config.toml
n_layer = 9
d_model = 384
activation = "swiglu"
norm = "rmsnorm"
rope_fraction = 1.0
attn_scale = 0.102
tie_embeddings = false
init_std_qkv = 0.0251
optimizer = "adamw"
beta1 = 0.9
decay_fraction = 0.661
final_lr_fraction = 0.05
dataset = "wikipedia_en"
MLP neurons of a small language model. Each row is named by its layer, matrix (gate and up: input weights) and neuron, and shows model dimensions 32-95. Each number is 50 + 10 x the weight over its row's rms, rounded and kept within 0 to 99. A neuron's up and down rows have the sign that makes its largest values positive.
Before each neuron's rows, "fires after" lists the tokens most often just before its 100 highest values on Wikipedia text that the model never trained on.

fires after: " ", " s", "S"
L4.gate215:64 40 43 61 49 57 37 35 51 37 61 53 50 59 40 50 50 44 42 47 54 53 60 67 43 57 53 70 74 42 63 53 53 40 51 38 43 35 39 66 60 50 46 48 77 59 82 53 61 55 59 42 56 51 51 39 55 53 62 50 47 45 36 61
L4.up215:49 65 54 49 53 55 49 38 51 53 65 50 51 53 64 34 43 54 60 37 58 49 61 54 59 55 74 73 48 53 49 57 52 59 51 43 49 59 55 49 41 43 51 46 47 54 40 59 58 53 63 27 47 66 59 46 43 50 54 49 58 41 45 40

fires after: " ", "é"
L3.gate967:40 37 45 43 75 70 36 47 52 52 45 46 52 48 49 49 64 44 63 54 55 57 38 66 61 47 49 46 65 59 57 47 45 36 47 62 46 56 40 54 66 23 42 52 52 45 53 53 37 34 52 54 47 34 58 32 41 52 50 53 49 41 37 55
L3.up967:53 52 51 41 63 56 53 61 36 60 44 32 35 48 42 79 53 54 43 52 47 58 53 51 47 50 49 43 49 38 54 77 63 59 57 45 57 62 48 62 44 52 56 50 40 50 46 53 56 43 37 48 59 75 45 67 36 41 47 75 46 56 36 54

fires after: ":", ",", ".", " that", " the"
L4.gate793:63 36 52 53 55 62 52 47 29 54 44 46 38 45 63 83 38 50 50 43 53 57 50 30 63 50 48 43 38 37 42 52 54 37 49 78 37 44 50 48 49 51 41 49 47 24 65 78 47 45 67 54 52 54 43 46 44 46 60 43 50 44 44 30
L4.up793:57 36 51 31 44 46 56 46 45 47 56 42 56 47 50 57 51 63 59 56 56 57 37 57 50 50 43 49 47 50 48 66 62 43 59 59 44 52 57 46 39 41 46 41 34 42 46 71 43 47 60 49 41 43 20 37 53 41 53 41 60 45 58 56

fires after: " the", " in", " at", " of", " from"
L3.gate350:37 45 62 34 33 29 59 54 43 39 43 47 46 58 61 48 60 60 45 47 46 25 56 39 50 50 56 57 35 47 51 49 52 53 29 53 43 52 37 31 58 52 40 46 52 29 62 51 35 51 46 68 66 31 32 50 33 39 33 32 37 53 58 40
L3.up350:39 51 54 57 37 57 56 43 42 60 38 49 52 62 68 46 41 39 65 40 53 25 65 41 53 62 41 42 32 42 50 44 43 51 58 48 54 49 29 29 65 63 52 58 54 30 63 69 48 53 34 41 55 59 53 52 35 52 67 60 33 49 64 39

fires after: " the", " The", "|", "The"
L3.gate593:35 50 66 41 54 42 50 59 52 47 45 42 39 54 34 46 41 71 42 45 58 54 44 66 69 58 63 41 41 37 55 54 42 44 43 52 48 51 44 58 50 48 38 48 50 65 56 50 52 62 59 49 41 53 54 50 67 41 58 72 50 52 59 46
L3.up593:50 50 55 33 55 55 45 59 55 58 46 54 55 48 41 43 52 47 52 43 55 49 32 80 49 56 27 44 55 43 50 44 42 61 41 50 43 60 48 54 43 52 62 53 68 49 52 36 64 35 53 53 62 31 45 59 29 59 61 38 57 40 54 63

fires after: " ", " ("
L3.gate300:43 57 62 32 62 48 40 51 61 63 45 49 46 45 43 41 48 69 59 46 50 46 50 41 67 28 50 56 54 51 57 46 55 53 45 57 43 46 50 31 59 33 49 38 67 38 28 39 57 47 50 54 44 52 41 48 36 53 21 55 58 35 46 55
L3.up300:52 45 55 48 44 44 45 55 60 53 40 62 49 37 50 48 61 31 47 54 55 56 53 57 47 35 58 56 50 45 55 68 50 48 48 41 47 54 62 59 33 48 51 18 33 53 61 58 50 44 49 54 59 59 55 56 24 57 29 51 28 50 45 59

fires after: "19", "18", "20", "17", "15", "o"
L4.gate238:70 55 71 61 61 50 67 52 51 42 28 53 61 75 42 35 42 51 60 55 51 54 33 62 55 42 44 46 40 46 43 57 53 59 59 50 69 37 60 36 41 33 53 53 57 24 33 57 55 59 45 30 67 52 48 44 51 55 44 47 52 47 48 60
L4.up238:43 56 56 52 37 60 58 40 29 61 64 49 47 59 53 53 65 58 53 38 44 41 40 50 70 60 53 50 49 55 39 31 43 48 33 58 39 58 59 51 54 46 49 63 53 49 65 53 51 41 35 59 67 37 49 57 34 52 59 25 61 43 46 30

fires after: " ", " |"
L3.gate491:53 70 55 51 59 51 40 39 61 46 59 52 64 52 51 57 54 47 38 48 70 48 43 41 47 42 45 56 35 52 58 47 50 35 39 70 59 52 50 73 45 60 52 34 59 51 66 56 42 51 55 44 47 68 46 43 47 52 58 64 54 44 34 34
L3.up491:45 45 48 43 60 57 62 48 64 56 68 50 52 56 41 34 57 47 58 59 59 42 50 62 38 44 47 37 48 45 39 63 37 46 47 57 48 46 50 39 58 35 41 39 55 57 45 54 64 64 46 33 40 52 53 75 54 55 35 39 54 37 60 45

fires after: ","
L4.gate1021:63 63 36 55 60 45 44 44 51 56 46 51 48 49 41 39 34 48 56 66 39 64 37 39 70 43 40 57 38 59 38 44 57 55 41 50 56 42 54 47 55 57 49 44 39 41 59 55 52 47 62 48 53 38 35 40 61 67 37 49 60 36 61 62
L4.up1021:60 40 59 33 62 53 50 47 53 57 58 48 34 54 37 56 50 52 48 46 48 53 47 48 36 45 46 39 56 69 65 54 54 38 65 50 56 45 39 48 46 42 44 62 51 40 43 75 44 46 51 32 59 35 44 47 37 64 40 63 48 48 57 64

fires after: " ", " ("
L3.gate370:59 49 57 52 46 59 47 43 39 57 41 51 61 44 63 40 54 37 54 44 32 48 47 53 57 35 48 54 27 49 60 55 64 44 29 51 63 53 66 36 44 35 33 21 56 42 48 61 51 38 44 47 53 56 45 53 28 57 36 57 54 47 44 54
L3.up370:70 43 58 50 74 56 41 51 49 57 53 56 68 42 63 49 65 48 49 39 54 67 55 64 47 48 62 55 25 45 51 38 57 51 34 52 55 42 52 35 43 39 34 32 60 52 32 54 43 40 37 61 50 52 39 49 33 43 49 62 46 28 48 63

fires after: " ", " −", "+", " ("
L3.gate832:44 49 32 63 38 59 60 58 52 61 41 50 68 60 56 42 40 60 61 50 56 69 62 37 42 37 66 49 50 42 37 59 44 53 44 44 15 40 67 36 43 44 33 53 60 46 39 52 38 50 41 49 62 47 53 46 47 50 50 44 50 53 62 49
L3.up832:36 36 64 54 49 52 41 34 39 50 38 52 32 50 45 52 32 61 43 63 60 51 55 60 52 52 53 46 67 46 67 48 56 61 51 46 48 57 53 42 36 49 43 57 78 44 53 56 51 53 42 60 61 69 57 49 46 60 46 39 29 54 57 67

fires after: ".", " ", " Aud", "–"
L4.gate919:35 54 57 54 55 42 70 61 69 36 27 50 54 76 66 51 47 53 34 62 57 55 48 64 57 61 46 52 61 56 65 53 48 55 46 38 52 25 47 39 57 54 57 57 56 57 52 53 57 58 54 53 53 59 54 50 64 65 39 50 59 35 41 65
L4.up919:57 74 57 53 55 56 53 45 58 39 51 52 60 65 57 51 36 52 57 61 68 58 43 49 53 60 64 47 56 45 50 55 42 47 57 45 47 58 56 46 49 47 49 43 40 66 46 47 49 43 56 35 48 74 54 44 52 36 40 57 62 80 31 46

fires after: " ", " February", "og"
L4.gate726:57 40 47 50 42 63 50 45 41 45 41 72 48 58 45 50 50 45 30 48 35 58 50 53 46 46 40 40 54 29 54 45 61 51 56 38 42 34 54 53 67 65 63 59 56 53 78 63 48 34 46 45 59 42 59 44 58 43 51 47 39 49 55 49
L4.up726:57 59 56 44 37 62 51 51 59 31 65 49 44 55 62 59 45 49 57 58 49 69 57 41 48 53 52 61 52 49 58 58 44 78 37 54 58 34 35 51 38 54 50 42 37 24 50 67 42 43 57 61 58 42 61 48 39 31 48 61 61 18 54 59

fires after: " the", " in", "C", " was", " World"
L3.gate632:59 45 54 74 48 39 66 58 35 38 65 54 67 61 39 34 50 62 45 53 57 40 53 47 62 56 53 46 75 57 66 42 59 50 45 39 60 32 63 56 34 56 35 37 33 41 34 52 42 56 59 45 49 44 45 51 54 62 44 45 59 54 45 57
L3.up632:40 58 51 50 57 31 49 56 57 42 59 43 56 62 63 54 54 56 76 55 44 45 48 42 52 66 39 45 51 53 52 61 58 65 56 51 63 43 39 72 47 44 33 60 50 41 47 60 48 51 57 41 64 36 32 45 58 49 50 46 46 71 52 56

fires after: " ", " the", "|", "\n", " in"
L3.gate621:54 54 57 47 45 66 50 51 45 59 39 49 74 41 42 45 45 41 50 24 37 68 62 50 53 37 51 32 47 60 65 53 65 61 48 49 45 68 29 42 53 57 51 42 67 42 52 51 65 59 58 63 72 45 55 45 30 44 47 51 50 54 58 54
L3.up621:42 64 51 47 49 38 44 50 56 43 45 35 61 56 48 57 58 68 62 42 69 47 54 49 50 65 48 42 51 42 66 43 49 53 46 56 49 28 47 57 43 51 66 55 67 37 43 50 18 38 64 53 57 49 47 46 51 49 38 48 48 54 57 42

fires after: "20", "19", "-", " (", ",", " "
L3.gate115:54 41 51 62 55 47 47 46 50 25 52 51 38 40 52 55 33 43 48 48 39 47 43 59 53 49 38 55 52 64 43 34 57 39 44 35 62 53 46 46 52 43 61 60 42 38 53 60 62 50 44 53 43 46 52 54 51 63 51 64 60 28 63 67
L3.up115:49 54 55 68 53 65 52 72 40 47 49 48 53 49 62 65 50 58 42 54 40 61 54 48 53 51 50 41 50 63 44 50 51 44 66 46 48 51 36 68 48 49 31 61 47 43 45 67 50 42 32 55 48 48 42 54 43 46 53 55 67 41 35 59

fires after: " ", "Early", "|"
L3.gate470:59 54 57 43 49 67 59 49 38 50 58 38 40 52 57 47 49 57 36 54 36 47 52 54 41 33 41 28 44 44 58 45 46 48 35 53 41 43 46 51 40 48 51 49 39 44 60 51 56 62 41 48 40 22 80 68 56 46 50 61 39 33 59 46
L3.up470:42 72 50 41 54 49 38 41 53 59 59 46 54 51 56 56 57 61 55 73 31 65 56 43 57 40 49 53 42 46 43 45 48 43 48 52 51 45 58 52 62 47 52 68 42 61 49 39 61 51 35 44 40 35 71 52 42 40 51 48 39 52 49 29

fires after: " R", " (#", " K", " W", " F", " J"
L4.gate653:29 40 55 45 52 59 51 47 42 53 53 60 42 49 41 42 65 51 53 63 56 50 43 43 54 71 46 56 45 48 52 51 59 42 49 56 60 53 62 57 39 53 53 46 57 61 49 59 62 36 48 54 55 52 60 49 30 58 36 52 76 61 51 33
L4.up653:39 33 44 46 45 51 55 51 45 54 43 60 46 40 60 61 42 58 60 63 67 52 50 55 55 54 41 61 66 49 46 34 47 42 48 51 61 66 52 55 54 41 61 47 39 54 60 52 72 60 36 61 55 51 38 49 33 39 59 35 54 50 37 49

fires after: " ", " (", " |"
L3.gate153:46 54 62 65 50 51 59 58 41 58 50 52 53 53 59 37 62 49 56 48 50 67 51 44 67 41 59 50 51 52 48 60 47 48 73 44 34 44 47 35 72 38 30 43 54 44 45 47 47 58 70 45 62 55 51 29 41 56 52 48 54 26 50 66
L3.up153:64 63 61 63 58 70 61 48 43 45 42 46 58 45 46 58 57 70 61 33 51 44 57 68 50 52 57 66 48 29 58 57 52 54 37 51 44 48 50 44 48 47 62 43 64 47 70 41 46 51 52 32 43 64 30 46 40 78 49 44 61 49 56 46

fires after: "."
L3.gate1:39 41 48 57 62 48 69 59 56 39 35 51 29 61 36 48 41 39 23 56 44 41 65 42 51 48 44 54 47 49 52 62 53 45 51 52 73 56 58 42 33 77 61 54 59 45 62 57 46 56 66 40 60 56 46 47 43 42 73 45 42 40 46 54
L3.up1:46 50 36 62 55 35 53 44 56 72 44 45 54 45 41 45 56 46 55 66 67 53 45 27 56 43 60 48 42 71 65 53 33 46 63 53 53 56 42 59 72 61 56 37 29 42 29 52 51 52 59 47 16 36 54 56 64 64 58 58 48 44 57 47

fires after: " L", " l", " R", " Fl", " H"
L4.gate715:46 56 42 33 41 59 48 40 54 52 41 42 57 37 54 48 55 42 56 36 49 47 38 70 53 59 37 48 81 57 39 51 38 57 60 42 61 50 39 48 60 61 49 48 44 61 58 60 52 65 56 48 33 38 45 48 48 47 40 40 75 62 32 35
L4.up715:48 47 42 59 41 61 55 76 53 61 50 44 57 44 64 57 37 50 50 41 52 48 46 35 48 54 58 66 64 50 56 48 47 59 60 69 18 54 41 22 57 51 73 76 54 36 45 40 45 58 33 43 48 45 64 53 48 37 53 48 56 67 37 54

fires after: " R", " l", " L", " Sh"
L4.gate560:57 37 44 49 20 53 52 43 66 58 51 49 59 36 73 61 51 36 41 45 47 49 53 59 51 41 57 56 56 38 43 64 41 74 49 47 58 36 39 44 53 57 47 44 58 40 50 56 59 20 64 41 39 46 68 45 52 48 55 49 53 58 56 47
L4.up560:64 48 41 41 63 61 33 50 60 54 47 44 50 50 54 50 53 67 51 50 55 48 49 41 45 74 45 69 63 57 43 50 27 54 61 40 38 52 48 59 54 32 44 54 62 58 43 64 41 29 48 61 51 54 47 45 53 52 49 63 59 36 39 51

fires after: ",", " H", " Ch", " A", " N", " B"
L4.gate725:54 56 51 61 36 58 48 64 55 49 38 45 62 53 45 69 46 53 46 59 46 47 70 45 53 52 56 50 60 50 36 39 46 66 42 57 53 47 46 55 44 56 63 59 48 44 57 56 57 48 56 44 60 51 65 35 60 65 60 52 46 43 41 40
L4.up725:56 55 53 51 51 61 36 51 51 40 43 48 46 47 45 61 39 54 52 53 43 45 47 50 74 63 56 45 52 54 42 55 55 28 61 46 51 67 46 50 58 42 58 47 68 42 47 79 65 56 55 50 65 40 50 57 56 47 53 74 55 48 35 61

fires after: "19", "18", "80", "70"
L3.gate923:43 56 55 38 31 62 58 67 47 51 44 39 37 37 44 57 40 68 52 52 55 60 46 56 59 40 67 62 44 34 60 51 64 23 35 57 61 38 37 43 52 44 48 56 38 32 58 44 54 53 66 42 61 64 43 39 43 54 44 49 53 36 41 50
L3.up923:67 36 74 48 57 46 59 57 42 49 74 38 66 46 45 34 50 52 34 37 64 46 56 58 44 59 50 64 59 55 40 30 70 50 43 48 54 43 53 53 43 52 46 37 49 50 66 45 34 45 32 68 58 55 59 73 27 38 52 38 47 35 56 37

fires after: " (", ",", " the", " in", " c", " took"
L4.gate552:52 59 34 50 57 54 59 53 56 53 58 35 38 62 52 44 65 64 42 42 39 46 45 42 48 65 38 45 63 50 56 66 57 43 53 42 46 49 36 47 51 48 27 40 58 26 48 54 35 67 44 45 72 49 45 59 66 50 66 44 54 43 33 37
L4.up552:51 41 62 28 41 43 49 32 50 44 70 69 36 47 57 57 58 53 39 41 57 50 47 56 49 54 50 51 43 35 61 70 54 40 92 49 58 59 46 50 53 42 40 61 34 57 42 59 44 59 48 38 53 57 51 38 54 49 42 55 38 48 56 40

fires after: " the", " |", " The", "os"
L3.gate878:41 59 39 37 49 57 53 60 57 43 52 66 58 55 50 55 57 50 46 52 53 41 52 61 56 54 52 66 33 49 48 60 73 53 47 66 68 36 51 46 46 38 64 50 45 42 59 47 25 57 46 39 44 34 48 39 57 45 49 47 44 65 72 29
L3.up878:56 38 55 50 41 57 40 42 40 42 50 46 49 51 46 61 57 44 58 39 47 50 57 65 56 55 47 54 62 62 45 37 54 39 43 42 32 65 71 60 64 37 45 42 31 54 54 47 58 61 52 52 50 35 51 40 56 59 62 37 41 68 43 48

fires after: " J", " H", " W", " R", " M", " E"
L4.gate235:29 49 46 52 72 55 74 74 40 33 45 50 45 55 47 50 66 69 60 56 43 48 72 52 61 52 55 42 44 67 58 44 46 53 59 53 52 36 49 70 38 38 64 59 51 33 53 64 56 50 40 53 74 55 47 56 38 34 52 66 56 39 43 63
L4.up235:34 33 57 58 62 33 67 38 50 56 45 54 41 41 48 61 42 51 38 49 44 49 51 38 41 51 45 80 48 63 47 56 47 48 59 64 63 47 67 49 53 57 55 70 32 52 57 55 44 64 38 56 55 53 64 56 35 41 56 54 66 62 50 47

fires after: ".", "ign", " World", ",", "-"
L3.gate76:36 63 42 49 52 54 55 52 40 31 52 58 32 60 45 31 38 52 55 47 53 55 55 36 63 51 50 39 51 47 57 65 68 44 56 59 47 48 36 47 24 60 51 47 66 60 54 77 65 56 52 45 56 73 44 46 70 57 59 51 55 57 50 44
L3.up76:56 52 37 34 61 50 63 59 47 48 53 47 65 51 32 49 44 53 50 60 54 59 51 50 52 51 46 51 36 60 42 56 64 66 58 50 57 57 59 49 45 55 60 49 68 48 50 54 63 55 39 20 48 63 45 40 58 53 64 52 44 50 49 27

fires after: "20", "19", " ", "-"
L3.gate121:47 45 75 52 70 45 62 68 58 31 42 44 45 59 26 40 41 51 44 54 70 50 72 39 55 56 48 51 29 62 67 49 64 35 50 58 23 25 36 65 58 51 51 43 56 52 57 51 56 65 59 53 63 48 59 50 46 48 57 46 68 58 54 57
L3.up121:44 71 48 58 32 38 57 55 42 41 45 54 42 53 50 53 43 51 60 37 45 50 54 36 58 71 62 47 41 40 63 46 37 49 34 61 52 53 50 48 32 60 53 49 71 49 51 51 25 56 44 24 56 70 55 49 61 58 64 63 54 35 46 65

fires after: "a", " M", " T", " I", " N", "M"
L4.gate542:44 58 30 54 64 57 52 54 42 30 52 48 49 45 64 49 54 65 50 58 52 45 77 59 39 51 58 55 54 55 47 45 47 61 47 52 52 52 53 49 60 62 51 50 69 55 67 60 66 53 61 65 57 33 49 37 43 41 53 61 41 25 55 40
L4.up542:52 39 41 41 61 40 54 61 50 55 48 50 35 36 32 49 44 45 40 41 41 49 48 68 72 48 53 38 58 62 53 35 42 35 51 74 48 44 45 28 68 53 50 30 59 51 36 55 57 31 50 43 60 40 54 41 67 40 53 74 55 54 44 73

fires after: "20", "19", " |", "|"
L3.gate754:49 55 53 39 31 49 54 70 35 53 52 57 57 52 69 45 55 53 54 52 66 55 46 46 57 46 67 65 42 48 58 74 55 54 40 59 66 31 41 29 41 46 45 39 35 56 49 35 48 40 60 53 54 44 47 41 46 57 44 51 41 58 62 61
L3.up754:48 42 72 65 42 45 50 57 55 56 46 46 24 54 40 47 26 50 40 51 58 55 43 47 58 44 33 61 82 54 49 39 55 71 42 44 32 55 35 40 52 66 53 53 51 53 70 60 52 55 55 55 38 53 55 59 55 67 62 39 58 56 69 32

fires after: "M", "oc", " M", " m", "m"
L4.gate875:41 61 37 33 45 72 52 44 55 35 62 32 41 54 12 51 32 60 47 60 58 49 49 64 42 53 48 57 56 56 57 63 50 49 27 34 48 60 49 54 53 47 52 33 66 47 71 47 64 42 45 46 50 72 60 54 40 45 51 51 46 58 50 57
L4.up875:41 50 41 45 64 57 62 67 57 41 35 60 36 40 55 62 65 53 56 72 47 53 60 53 58 73 63 51 61 48 71 47 56 53 47 61 53 49 45 44 57 54 49 73 64 44 48 51 48 55 40 50 55 54 56 46 54 43 28 54 67 41 49 55

fires after: " ", " |"
L4.gate18:50 59 37 72 32 49 47 55 47 56 61 37 58 66 37 37 52 42 54 51 74 62 51 64 59 49 35 48 51 46 43 41 62 56 44 56 56 45 50 52 38 48 40 50 64 38 49 61 44 43 62 57 54 62 55 44 60 32 46 46 36 40 40 31
L4.up18:72 69 57 61 55 59 53 49 46 55 64 46 59 46 52 42 51 57 43 49 73 61 56 65 47 53 61 48 45 43 53 51 50 59 36 45 41 51 53 57 33 44 46 37 40 50 48 47 42 36 70 39 38 50 56 59 40 48 51 53 67 39 47 61

fires after: " −", ":", " +", " |", "10", " P"
L4.gate762:51 56 41 59 51 48 48 66 56 34 51 48 51 50 56 43 50 67 47 65 45 44 55 51 50 49 45 45 35 46 37 65 68 35 56 60 59 38 69 52 29 49 36 44 63 42 46 50 43 62 57 43 32 45 43 49 60 41 59 51 45 47 61 54
L4.up762:60 50 62 73 61 43 43 54 53 40 58 33 58 48 54 50 56 54 39 40 45 63 63 50 52 63 52 54 37 41 51 36 71 50 62 63 48 45 51 38 58 59 55 55 35 69 37 44 36 45 54 55 46 50 54 59 48 31 41 48 49 42 54 49

fires after: " ", ",", " c", " C", " McG", " Abd"
L4.gate199:67 50 70 57 62 56 61 57 53 55 48 63 59 51 41 41 54 36 41 56 50 40 51 42 54 46 39 44 48 53 55 42 51 51 65 69 42 49 46 42 58 59 41 36 46 34 68 55 51 64 59 50 52 71 48 46 47 64 49 46 56 23 36 50
L4.up199:64 52 58 72 60 47 42 60 50 52 42 42 45 64 39 46 51 76 58 53 49 55 52 50 48 44 46 57 36 35 50 57 62 64 42 42 57 35 61 45 48 81 41 57 50 53 43 17 52 49 53 43 53 53 53 60 57 57 27 50 61 53 52 55

fires after: " ", "–", " ("
L3.gate68:54 69 73 45 37 39 49 60 57 37 54 54 50 47 55 50 61 52 57 54 50 37 52 53 63 37 42 32 49 49 67 52 37 44 41 76 50 45 54 44 50 46 39 35 43 47 32 46 39 30 65 52 53 42 60 45 49 53 30 63 39 53 63 65
L3.up68:57 55 36 52 47 60 54 62 54 55 47 39 65 49 74 56 57 24 61 58 39 62 47 49 60 43 43 50 46 41 56 51 49 40 56 69 51 57 36 51 49 55 34 43 67 20 37 70 40 65 47 27 49 53 43 38 53 50 38 51 39 36 42 51

fires after: ".", " the"
L3.gate623:49 58 33 58 63 31 56 47 58 58 41 62 34 61 32 59 32 43 45 68 43 54 56 60 50 29 57 54 66 53 40 54 40 52 29 50 64 46 45 51 33 57 54 40 37 60 51 62 58 36 51 43 50 65 19 40 46 47 56 52 58 51 52 48
L3.up623:46 47 41 56 42 44 53 41 55 41 34 58 30 42 46 48 49 22 39 52 50 63 68 69 57 55 50 55 46 54 53 36 43 67 51 64 53 45 58 49 56 41 43 44 28 54 52 64 19 46 57 50 54 36 58 56 57 51 60 40 44 54 51 50

fires after: " the", "11", " this"
L3.gate27:49 64 50 44 42 43 54 37 48 52 46 61 40 55 49 35 60 42 38 35 43 28 39 64 48 65 30 48 50 29 40 43 39 29 41 54 46 46 60 51 38 67 40 62 53 47 66 72 67 44 47 60 56 61 60 52 39 49 50 57 40 59 45 60
L3.up27:53 47 38 37 33 43 53 51 58 42 51 66 64 58 57 60 39 40 53 43 42 42 65 44 45 60 41 53 56 54 60 46 49 55 57 51 75 42 52 49 60 54 63 28 36 33 57 66 41 52 43 46 41 45 51 47 67 66 64 31 37 39 68 49

fires after: " Gu", " (", " S", " \"", " '", " Al"
L4.gate827:44 63 57 56 47 54 50 48 41 69 47 37 52 45 30 36 47 63 49 56 57 53 46 52 57 63 42 35 56 65 58 52 66 36 63 50 35 53 51 41 43 42 59 49 61 37 45 42 55 45 49 66 61 56 34 53 36 60 47 43 53 38 42 37
L4.up827:49 40 56 48 47 52 34 46 27 56 49 63 62 47 45 57 67 48 37 52 58 56 44 40 28 49 50 41 34 41 60 53 48 55 38 74 52 43 44 61 41 62 54 63 44 44 44 60 64 38 51 53 66 38 45 37 43 37 53 57 48 48 40 55

fires after: " |", ";", "|"
L4.gate998:60 52 51 49 45 63 47 48 43 35 48 53 43 32 54 45 56 53 44 49 32 52 44 45 44 50 35 58 30 62 58 46 46 44 48 84 53 49 39 59 30 59 62 17 56 54 53 42 33 34 40 62 39 44 57 59 51 53 59 59 49 39 54 43
L4.up998:48 54 51 45 50 44 36 47 38 40 68 35 49 35 50 53 57 46 68 47 30 74 51 40 36 66 45 67 63 52 46 67 48 49 55 54 41 59 64 58 52 55 50 33 62 63 57 28 32 43 38 43 43 52 48 55 49 52 53 51 47 58 50 61

fires after: " ", "."
L3.gate617:45 61 47 55 42 42 56 60 55 53 57 44 51 74 58 56 42 65 49 65 43 48 61 42 56 56 35 57 43 63 50 35 68 59 47 42 30 41 66 43 59 28 42 55 68 17 43 52 45 45 60 36 65 46 37 34 46 47 45 49 32 59 36 41
L3.up617:66 50 68 42 32 63 49 60 64 43 61 30 57 61 63 52 41 36 56 54 42 54 51 45 53 57 35 48 46 30 72 46 50 58 31 40 34 42 65 35 68 52 47 47 52 48 60 49 64 40 62 45 67 32 52 41 54 25 68 47 52 26 51 68

fires after: " R", " N", " T", " V", " S", " Th"
L4.gate712:31 62 33 61 61 55 52 53 50 48 54 54 35 54 31 55 66 48 45 59 56 60 50 53 49 48 65 57 31 61 53 43 60 51 65 62 53 43 37 58 39 65 52 56 55 53 61 74 45 22 37 54 42 27 37 35 38 56 47 42 46 45 48 40
L4.up712:62 49 41 59 38 53 54 64 49 46 51 66 44 56 46 35 56 47 45 54 43 52 41 51 47 51 77 33 46 43 51 57 39 54 41 53 58 51 51 46 46 63 64 70 66 39 49 38 36 39 47 49 48 25 33 37 63 50 76 43 40 74 52 49

fires after: " the", " ", " from", " this"
L3.gate566:53 64 44 40 47 43 48 52 38 32 30 44 63 46 62 58 49 52 48 44 54 35 65 49 48 62 53 46 53 48 57 55 41 49 49 67 56 57 45 52 49 45 42 59 58 41 53 77 40 43 38 58 36 41 47 44 47 56 46 58 31 70 54 71
L3.up566:44 56 53 50 38 56 55 61 44 41 45 42 44 62 55 41 73 42 62 43 64 37 67 56 52 56 44 63 39 57 38 60 42 56 46 58 37 55 64 57 40 35 37 61 54 38 66 77 32 42 44 22 45 45 47 62 54 46 53 39 51 50 54 43

fires after: " ", ","
L3.gate459:39 53 57 44 45 57 49 54 48 42 38 51 43 43 58 43 35 49 59 53 52 50 60 29 41 52 50 56 53 52 30 65 63 42 45 73 48 50 48 31 46 38 33 51 52 39 38 37 53 44 62 41 63 38 39 48 38 53 68 50 51 41 33 47
L3.up459:45 54 38 44 48 55 57 47 42 57 67 39 48 51 40 46 54 77 57 62 37 47 51 49 43 58 53 38 33 39 56 43 44 75 37 52 45 49 48 52 62 25 65 54 63 41 51 49 52 46 54 21 60 42 49 53 45 50 38 53 44 55 38 62

fires after: "19", "20", "0", " A", " Apps", " T"
L4.gate951:41 57 45 49 49 43 48 59 33 58 60 49 75 42 59 55 62 49 57 66 72 52 57 67 60 46 52 56 44 37 52 51 41 58 53 47 45 44 49 49 44 67 48 42 69 49 38 53 52 54 53 67 48 51 52 40 36 49 44 54 42 44 53 38
L4.up951:47 47 71 51 54 37 69 51 50 58 51 24 45 47 59 60 46 49 51 50 48 40 39 65 36 47 47 55 58 45 57 72 47 39 46 61 52 42 54 59 50 49 37 58 49 43 45 41 54 56 35 40 56 39 46 37 47 49 57 54 56 59 51 27